Weights of a small transformer language model.
Size: 15 layers, vocabulary 602, 6.85M parameters.
MLP neurons of a small language model. Each row is named by its layer, matrix (up: input weights) and neuron, and shows model dimensions 32-159. Each number is 50 + 12 x the weight over its row's rms, rounded and kept within 0 to 99.
Before each neuron's rows, "fires on" lists the tokens most often at its 100 highest values on Wikipedia text that the model never trained on.

fires on: ", ", "er", "o", "ud", "w"
L8.up391:25 35 36 46 39 31 54 57 33 37 57 40 38 45 47 56 54 52 47 55 63 37 51 42 63 38 61 45 54 46 56 44 46 47 57 41 55 45 59 48 38 46 31 26 56 50 51 37 54 51 61 54 52 51 50 46 79 54 62 48 29 51 47 22 26 41 61 55 30 60 45 27 30 50 50 26 39 51 35 60 61 40 48 39 60 58 39 23 37 38 52 82 43 48 69 82 21 64 35 57 63 27 53 42 53 50 44 66 46 45 64 41 32 43 49 64 43 61 66 74 30 66 64 48 52 64 47 48

fires on: "di", "c", "o", "us", "y"
L3.up121:75 37 41 35 44 62 56 46 46 55 36 59 86 56 59 43 56 76 49 52 43 52 44 45 47 53 51 54 44 59 59 40 59 46 49 45 50 39 48 44 45 48 37 50 46 45 58 39 59 55 57 26 52 62 42 42 45 78 28 48 86 57 59 61 51 38 45 50 40 53 47 45 43 66 45 43 40 63 50 40 52 50 64 48 51 38 68 32 57 66 76 37 59 60 46 54 58 36 53 46 54 27 54 61 49 57 56 51 46 43 36 33 49 77 40 58 29 58 56 70 43 40 46 56 50 41 57 08

fires on: "s ", "y", "-", "es ", "e ", "ow"
L8.up11:55 49 38 62 32 50 38 52 53 41 41 58 45 28 39 33 65 28 48 53 45 71 14 68 43 47 42 53 28 56 40 61 55 51 55 41 41 68 39 45 46 33 53 61 39 63 49 32 60 34 43 57 44 26 44 56 60 67 51 45 43 46 49 63 45 45 48 32 51 24 48 44 43 41 51 53 40 35 42 40 47 55 57 43 38 55 61 61 40 60 51 50 44 59 72 50 34 53 51 62 24 24 51 57 55 28 21 49 51 37 40 58 41 56 63 50 49 31 52 34 56 46 51 34 33 62 75 35

fires on: "k ", "ch ", "t ", "n", "ur", ": "
L3.up724:45 47 46 61 38 58 46 42 46 45 63 56 63 41 42 73 49 50 60 69 39 46 55 45 28 47 58 44 46 50 37 82 55 43 52 49 59 38 40 71 49 49 47 35 33 90 28 63 41 52 17 43 38 49 59 47 39 44 50 47 58 43 37 60 52 59 61 32 67 24 51 47 47 70 41 41 30 54 70 58 44 57 17 55 64 45 34 58 34 54 52 55 30 44 33 44 43 61 48 44 61 66 60 39 41 70 45 62 47 45 72 54 49 25 40 40 54 59 44 67 59 48 49 42 40 28 60 49

fires on: "an ", "om", "ay ", "n "
L3.up630:58 58 67 32 51 39 44 55 36 19 73 55 50 38 49 50 55 78 25 49 48 45 55 38 54 58 67 39 40 55 48 33 51 45 49 50 45 55 43 55 56 57 51 76 63 54 55 27 53 32 61 44 68 62 39 28 12 43 79 64 60 39 66 33 65 45 48 42 63 49 58 37 35 76 41 57 42 40 49 56 65 54 60 37 50 64 60 38 64 60 70 57 47 52 65 58 69 44 57 54 69 59 37 32 49 41 45 21 44 44 37 55 49 42 54 43 38 34 38 41 54 37 60 40 54 30 17 59

fires on: "an ", "n "
L3.up334:65 26 64 34 56 56 41 54 37 63 71 60 40 42 44 32 52 53 46 63 38 45 57 38 59 52 59 34 44 51 41 45 46 62 59 47 69 69 63 64 36 22 63 46 48 52 55 56 54 55 62 30 46 49 62 57 25 55 47 42 33 51 34 42 65 29 48 18 69 59 36 31 48 40 45 40 55 65 56 58 59 40 38 59 44 63 60 39 67 46 38 51 64 68 49 61 43 66 50 43 46 71 39 37 53 55 47 54 60 29 44 56 35 52 45 24 62 34 33 62 28 60 58 64 75 37 43 58

fires on: "el", "em", "e", "ated ", "n", "iv"
L8.up684:33 56 34 56 61 53 46 55 52 39 53 60 36 55 26 62 70 69 48 59 52 39 61 40 62 46 56 62 53 28 38 54 23 33 54 58 36 61 38 56 37 32 59 30 65 43 46 41 64 56 63 76 69 62 60 57 49 59 42 38 55 45 68 21 21 40 72 56 52 38 56 43 49 42 67 39 51 52 40 46 62 39 44 47 37 55 51 40 63 58 61 51 29 67 41 45 70 64 45 69 47 52 59 49 58 70 40 54 46 63 43 35 62 24 41 54 30 43 21 39 55 52 45 65 36 39 51 35

fires on: "v", "b", "ed", "V"
L8.up353:30 40 38 62 53 54 59 65 44 44 64 71 31 43 42 57 57 61 57 35 39 55 63 45 51 50 47 57 34 36 60 83 54 65 36 55 44 42 49 43 43 43 69 75 64 67 29 60 41 57 48 62 43 47 51 52 69 37 50 23 33 43 51 47 60 29 61 43 53 52 29 62 50 59 58 42 49 45 36 59 32 49 35 79 28 58 52 44 49 29 57 62 44 27 55 43 33 46 41 34 26 64 39 56 52 51 26 41 53 33 34 56 44 54 22 40 39 29 48 60 37 48 66 37 41 49 43 62

fires on: "m", "d", "e", "ou", "th", "cl"
L8.up181:19 32 46 27 61 66 27 33 62 73 59 43 50 45 54 40 55 40 38 41 66 38 41 40 45 46 47 55 49 23 42 35 49 42 48 40 41 62 58 46 41 57 31 46 64 54 38 48 44 36 71 33 57 51 26 37 63 68 43 44 50 40 48 61 59 43 55 58 32 56 30 43 37 43 52 36 47 51 43 49 27 12 45 76 57 26 56 39 42 52 40 56 46 55 66 59 49 53 53 35 39 49 48 50 36 56 51 51 55 29 51 66 51 41 43 77 42 48 52 54 53 48 56 58 50 39 41 36

fires on: "si", ": ", "s ", "es ", "tw", "al "
L2.up620:59 45 38 33 53 62 39 77 74 54 48 45 65 46 32 61 59 63 55 42 50 30 39 38 61 35 37 77 73 60 51 53 47 45 57 45 44 57 52 66 59 33 57 33 44 44 58 58 47 27 39 44 72 38 29 58 82 37 46 58 45 58 52 52 69 54 62 47 51 44 47 64 48 66 75 36 51 54 44 33 39 56 82 30 49 50 69 57 41 45 59 38 62 49 46 39 58 46 53 48 42 41 56 49 43 68 67 58 39 40 54 60 41 36 44 65 58 41 51 58 41 50 64 57 24 30 52 58

fires on: ": ", "- ", "– ", "?"
L2.up441:59 48 71 57 50 52 54 42 40 45 37 54 30 47 65 35 50 58 32 56 63 41 38 42 45 39 48 54 52 47 54 53 61 51 46 71 54 36 49 53 74 53 41 69 55 38 51 82 48 57 29 59 71 32 40 58 32 51 59 29 50 35 39 58 68 37 28 58 33 46 46 40 58 68 66 64 71 40 46 47 41 46 46 61 53 62 36 53 58 50 43 61 24 33 72 41 38 59 55 60 54 42 46 52 45 43 57 58 55 44 60 52 43 31 26 35 71 65 78 45 48 54 43 41 22 46 49 47

fires on: "c", "e", ", ", "and ", "w", "in "
L11.up214:38 43 55 43 30 50 53 54 48 26 45 46 56 37 35 61 38 52 33 73 36 47 56 35 60 44 45 37 52 54 80 55 32 67 59 46 47 52 64 55 48 53 29 60 71 65 29 47 49 43 57 58 55 47 31 56 45 33 50 38 56 52 50 62 41 57 35 58 49 66 58 20 18 49 45 20 51 38 39 50 34 67 33 64 71 51 50 55 39 62 62 43 66 50 83 73 70 48 37 64 70 70 65 62 40 67 41 64 47 62 48 39 53 39 62 39 32 46 71 68 51 47 50 48 44 46 26 61

fires on: "Am", ": ", "-", "l ", "am "
L2.up243:41 51 33 34 54 52 38 34 38 63 25 60 37 63 59 26 32 58 65 50 36 48 49 29 61 50 52 47 47 55 53 61 44 67 41 49 40 39 64 55 50 55 62 51 60 79 68 45 54 51 30 48 49 68 34 58 47 59 38 57 65 68 52 73 42 33 47 36 47 41 57 53 55 60 48 57 33 49 37 77 35 50 50 38 50 29 47 62 31 34 53 56 76 53 70 50 46 44 44 61 65 45 52 58 20 54 67 50 38 39 52 51 37 84 62 40 62 57 30 53 52 52 58 48 72 60 65 43

fires on: "al ", "an ", "n ", "ic ", "-", "ing "
L4.up76:38 59 57 43 47 36 41 54 45 21 65 55 62 56 36 50 54 66 46 47 37 54 60 35 61 42 59 36 51 57 54 33 38 54 45 53 34 54 45 41 40 58 52 77 36 42 44 47 53 61 55 40 75 42 81 55 42 47 59 68 54 49 48 69 45 60 47 38 71 35 47 45 46 48 48 60 37 58 84 68 50 31 50 58 41 73 52 62 59 35 58 60 59 66 47 51 56 77 51 39 53 53 36 54 55 46 33 66 26 36 49 69 48 34 40 43 66 28 64 50 39 46 45 63 55 54 28 65

fires on: "par", "Ar", "ar", "le"
L11.up485:65 54 56 33 32 44 65 46 63 49 58 41 47 65 72 46 31 33 44 39 28 67 53 72 45 55 40 48 44 59 67 17 50 62 59 28 47 63 50 45 48 46 71 46 68 64 30 73 64 42 36 54 50 70 44 41 66 60 58 56 49 56 45 64 66 63 30 72 44 63 40 47 74 64 53 52 54 57 50 40 54 58 59 52 52 44 41 51 45 54 59 50 60 49 46 17 42 53 55 53 45 53 29 60 58 38 62 68 44 51 70 56 53 35 46 69 57 42 51 55 25 38 37 47 38 33 20 37

fires on: "==", "ated ", "th ", "em", "ed", "ell"
L4.up765:26 31 44 59 72 41 68 43 55 42 49 59 41 56 35 47 68 65 54 50 46 36 50 45 55 52 48 62 35 51 54 41 37 68 48 49 95 33 55 60 43 40 57 42 27 41 50 45 45 78 50 70 34 53 57 67 40 69 59 44 56 41 39 40 67 49 53 32 52 50 43 65 50 75 53 50 39 44 58 59 66 43 60 64 34 63 41 55 59 41 53 49 22 57 48 44 51 52 62 66 34 51 54 49 83 53 50 57 46 69 56 38 64 20 39 51 37 73 45 46 59 50 49 46 56 44 66 63

fires on: "par", "Par", ": "
L3.up186:52 57 54 36 42 57 50 34 50 54 66 44 54 41 75 61 59 47 50 60 54 45 35 37 57 32 48 36 66 50 69 49 50 60 46 57 52 40 37 49 48 53 48 39 42 61 41 71 51 42 23 41 41 67 42 49 53 42 46 20 70 44 32 60 76 57 47 61 60 26 46 56 59 65 60 51 55 37 39 17 46 50 60 49 53 57 39 42 49 63 19 37 61 50 59 32 57 53 51 58 45 54 55 62 45 68 68 60 61 39 59 66 67 34 38 46 52 56 56 61 40 25 55 49 20 33 62 39

fires on: "u", "por", "or ", "er", "in"
L4.up529:39 39 46 49 57 59 43 54 71 42 42 56 52 39 52 44 63 56 29 44 33 50 46 51 44 52 45 70 59 69 27 52 61 38 39 56 57 50 27 47 70 47 46 43 46 38 47 54 44 35 49 40 64 41 38 26 46 34 39 51 61 49 49 45 56 64 37 45 40 62 51 67 67 47 50 68 37 53 42 35 56 43 47 63 53 53 60 17 39 70 36 55 49 67 41 36 12 58 58 61 57 59 48 63 37 61 32 48 68 57 66 29 38 57 46 47 50 53 54 55 45 39 55 41 63 31 39 54

fires on: "m", "e", "of", "a", "or"
L9.up57:51 41 38 39 37 61 32 41 47 50 27 61 69 70 63 43 59 45 58 40 35 29 37 31 46 45 76 71 52 30 37 42 45 38 36 52 42 59 63 47 59 62 46 53 52 43 59 41 63 57 59 60 47 47 54 35 54 57 52 47 45 42 53 48 73 42 61 34 50 51 57 60 43 59 39 63 37 39 44 22 27 19 52 66 48 54 59 43 54 35 39 85 39 47 46 52 48 39 47 54 26 59 37 50 63 40 28 19 35 58 70 65 49 44 21 50 65 46 57 47 53 68 58 54 55 57 66 46

fires on: ": ", "ve ", "- ", " ", "(", "il "
L2.up506:66 52 47 44 51 43 54 31 61 70 50 44 53 50 32 46 71 47 32 60 39 35 38 54 40 45 54 55 44 47 63 43 50 72 34 67 50 64 39 37 64 63 69 36 59 79 51 85 49 52 73 47 48 36 63 40 54 35 42 24 58 39 41 41 81 50 46 48 35 39 52 46 43 63 60 69 48 63 56 54 56 67 63 48 52 41 34 34 63 33 34 66 52 47 43 51 63 63 54 55 32 32 30 32 39 33 53 24 32 49 42 59 56 43 51 30 49 57 62 67 53 30 37 43 24 41 47 47

fires on: "a ", "ur", "c", "y", "ar"
L11.up583:50 39 39 54 51 58 45 41 57 61 59 45 63 57 50 45 26 49 41 52 60 51 47 50 55 52 56 63 51 48 39 52 49 47 41 46 66 49 41 43 33 64 42 46 31 47 54 62 78 33 54 43 72 42 41 44 33 49 51 61 48 50 61 56 28 36 34 32 47 66 32 73 52 50 56 71 51 54 55 35 38 40 67 26 56 41 52 56 51 54 62 45 34 58 72 70 73 32 49 50 49 33 70 57 35 62 49 34 46 56 51 61 57 43 45 36 40 58 63 51 59 53 51 48 35 34 40 26

fires on: "its ", "es ", "ation ", "s ", "ing ", "ted "
L4.up77:43 54 34 37 50 52 48 43 40 47 39 35 59 42 24 56 32 20 36 38 46 39 42 62 28 43 52 54 38 46 39 34 63 59 33 52 32 42 46 47 50 49 45 61 56 49 65 47 51 33 41 56 56 48 43 59 55 57 71 35 24 53 47 38 47 54 67 30 42 38 55 46 52 46 77 73 56 51 55 45 26 57 47 54 32 57 64 58 43 43 48 30 27 48 52 44 43 55 28 35 51 46 56 64 56 26 42 46 61 57 43 33 58 58 63 61 71 47 31 35 38 37 52 35 52 58 58 37